Weights of a small transformer language model.
Size: 6 heads of 32, vocabulary 8192.
MLP neurons of a small language model. Each row is named by its layer, matrix (up: input weights) and neuron, and shows model dimensions 0-191. Each number is 128 + 24 x the weight over its row's rms, rounded and kept within 0 to 255. Numbers have three digits each.
Before each neuron's rows, "fires after" lists the tokens most often just before its 100 highest values on Wikipedia text that the model never trained on.

fires after: "in", "n", "-", " Short", "en", "un"
L12.up553:135193112159101116140129127098144124136136136126134131120126116128172126139136157109119118136130123104074117103098118079118127137090108104109156103069133149126105144130172119183091150150097117119151101105099134156174160112144144103172108122175151136137149123123114126064144148127101118112130128152141129102176142093142084144121079143141097158157144140090172091095126147061143114135118142136120108114161112135115109115108121094123151112138169128120128101164120104151162095123116145158111177115141105121077124110141128116097126117079151148097120136112128095127126142125149109108

fires after: "|", " October", " September", " in"
L11.up1312:147142136133082128099118112129175142117054112107138145109176113123132161152171156125142125084127117161135105146127153145141141131138128099110123125140080101160131116172094105127165135119089121107104149151140145122135154111076120129143122122131125168144156136133151113140122124135107145116133132070139130140100166144155107084140147143115143103110139073133116103152138131144145127118163128131152157107139148162101121104122129126085145134178152107131042110098156106118145132107120148174145155133131166124119114100136130150098138099072124160152114161107143139135056130154132099126

fires after: "-", " San", "n", " Nu", " Al"
L12.up63:117163152161083134134120126119143130166141132142131147155136157147126165100103143107093091083111112153100122099089109090123131165086107090142147111072114157139100145127190131178125133133135126101127122114111147155147155093147124091162120123107143149125126143128115145106139146136120123144126133114123108126132129099148079106111082062140099160146120122108166045109145152101101124110124153080125094114172138151067131150121121118159153133157135129127113117162170134144139114131130164186125157113148107133122117108125101103133159116092135144123151143129129102123118127093123102128

fires after: ".", " |", ",", "-", ":", " +"
L2.up707:106112106146146131121137150119094130125123124116179149109121137151122123112108135125086141135136115131126119103142124173088145136134121146146134191133091103093091151146143128103066152117152129083111112130133081138161153137133164100110128157115116099126166155153167137145114153133134119126089133144123094097088115153157125122125143079132131143122136128119102143139127143127127125111160075143100124185127128162126136158080124121114119106122101063093144100127145147103152053140129093129166135118119155146156093172131114101126158134091130146108101113141130171143115138117186108179

fires after: "en", "-", " Red", "in", "n", " und"
L12.up366:102138153191106085152140144136175104165158148166160130103115163123131129133134155088129113088118148060133098120106121063146138137143109089122151098093132124132164144141151096185104166178124125117151103136105119129156165099136132115139127120120166105137164109126138128094147143143109112128153147123174130134115149089144123098104089113136116133188113173141132153100168129097155104135118133105118110144154140146084118132099127119143149132095126140130108165140100098154144106139122135163111175117090148142114137102122110108102126131084142138081129156142109117139147141122139112113

fires after: ",", " in"
L12.up277:149119153133112146145117107126162128149093144139106124119137128131133138132124127130160093082147178107078136117108125111151119135177139070132131169152108138112150160178133140163135159162138135104126138131149106177138156160163136137181108096150119129138128122096158109094080140132119105131107151129143145119159133117114158130131133140145081146157102134113136130122160129071148127115108125134134143153143141181131147141077131080156091140127146100157128133145112112156113132137117104165092167125098146115097184174127115139141089084115162093113082130128100120136106155155082140098

fires after: " |", ":", ";"
L2.up1064:142146072163135158168131144124131166120125160120107141157141186139079088100135113122115135122108125145112167152115150143132146132140119162169102163116136097091117116117104168090142138114173110153101133117111147166158118125087135131110144145121137121136102144093136133153141128144135125128137128152117120146138129118140155103127106090127114134156158127138103144139112174102105153106146121124077174107094121160112105143128128129120108136104129083187129116122170170075141092133150095153117174127093115133120118138134156141155157154080120119077145127186120146094149129091113080150

fires after: "|", "18", " 18"
L11.up1214:131146155102101141112123146136174133167079136108136144077143120089147143146156125165137124102153103153138095106102106145116189135108125131087127123119134060130117111147107095123127158142126165154121140077113122116143182074108156145140123135104138113118186128116149111122127132105093122117132134120131133121129131133119106142155137147124173144112168037147127147122110186143111126119143142107140178106132167125134098124140131140123145130132153097129062152136173122135120123103126132174117128138146152145086130114155114157131155099112137113128097132112124151142075139126113088122

fires after: ",", " |", " Z", ";", "|"
L9.up619:120124119112120159125091123146102141129122151102128132121180062145087154161130126129144105121121115131156141128142107113130125133164109148140116092088114214157186090153102107113167141113175104131150108160094130123125172126147136141107130110123130177122135145122085099094137126087120135094115128134137083131131184118139092129121144135148146125156113137147086102097130145136129119136111140164157113196143153151132132148127126128186180117133100130164117093117141103124115126131136139143111103128144122172158162121113067129135104101099139138114119121127122133082125167125118103111

fires after: " (", " |", ",", "-", " Z", ";"
L9.up621:140173111086123125136099095105087091148165127108126132121158134102113131165165154158202168154157105153151140120073121161100102118132111132128113108094107120152134125162176086119140133134126130107143126147079183144127132124167108109115125149194124116116113160110117142127118143116115128107151126137112157103136078130120139153089142142129127143090139136117105153143083108160056137118131114150153120138121080119108107131103124136141140103136096134106145112132121155137130143132123140138089139098128146149165117161121121107156172103098092134095157101107117099115104110139143102081

fires after: " Z", " Sc", "G", ",", "C", ";"
L9.up123:158160101091104093142118128108110140101133180107156117121181115109147140104131132119151141124127092155135157149119125100110151135169137146153102071096131132123150118113127149136176113144158126130135068177153166121151123124188128138164141119150125141131078119144126118094134119101143127129151101116100105090098098114133136099110106121179108097122099134110101150106130100142122095154146129204159143150092116165121134165125132138152127160130128089103124115143127141136132174092118127127157123125110123157150127126135141118158134079084104151110132135089100123103143166169167122151

fires after: ",", " January", "″"
L11.up1398:125135121111137151117091083153134113107133132114127128094126122152168143131109171146107068102137102121147146138152151122124113139150136156162090092124127116160113140128139186144090128151148120115121167120136121122134133190125120136147117105133126155122130115134142122093103124149127135107150148115100128161085132121172163127158097105118067141127128127119142112127124131102090131112128214100117160175168163135132184112111130146120115132129130073174080132148133143141152124131124130135125133150115130129165100160157126112109152112141176130150121094142144134144101078208122100124

fires after: "-", "en", "in", " High", "s", "n"
L12.up1338:123144148147090115164115133128172133164127133165142128118153176146129159109120133105102106084121134096103137127112120066130135157133129097117174114067121151160116120143169112169148163143121124096131118112110138136165174126121117095165107104126143154136150120119120153058136135145088113131128140142165118118158117104156097089128121088166134151195104163128132121103163138109126104110127124107129101159173139171100111132108128120160137127123131170138120124165128107156133098129133139171128189114106133138101127129116104121089135122106165124111131185125117116156156158102113124142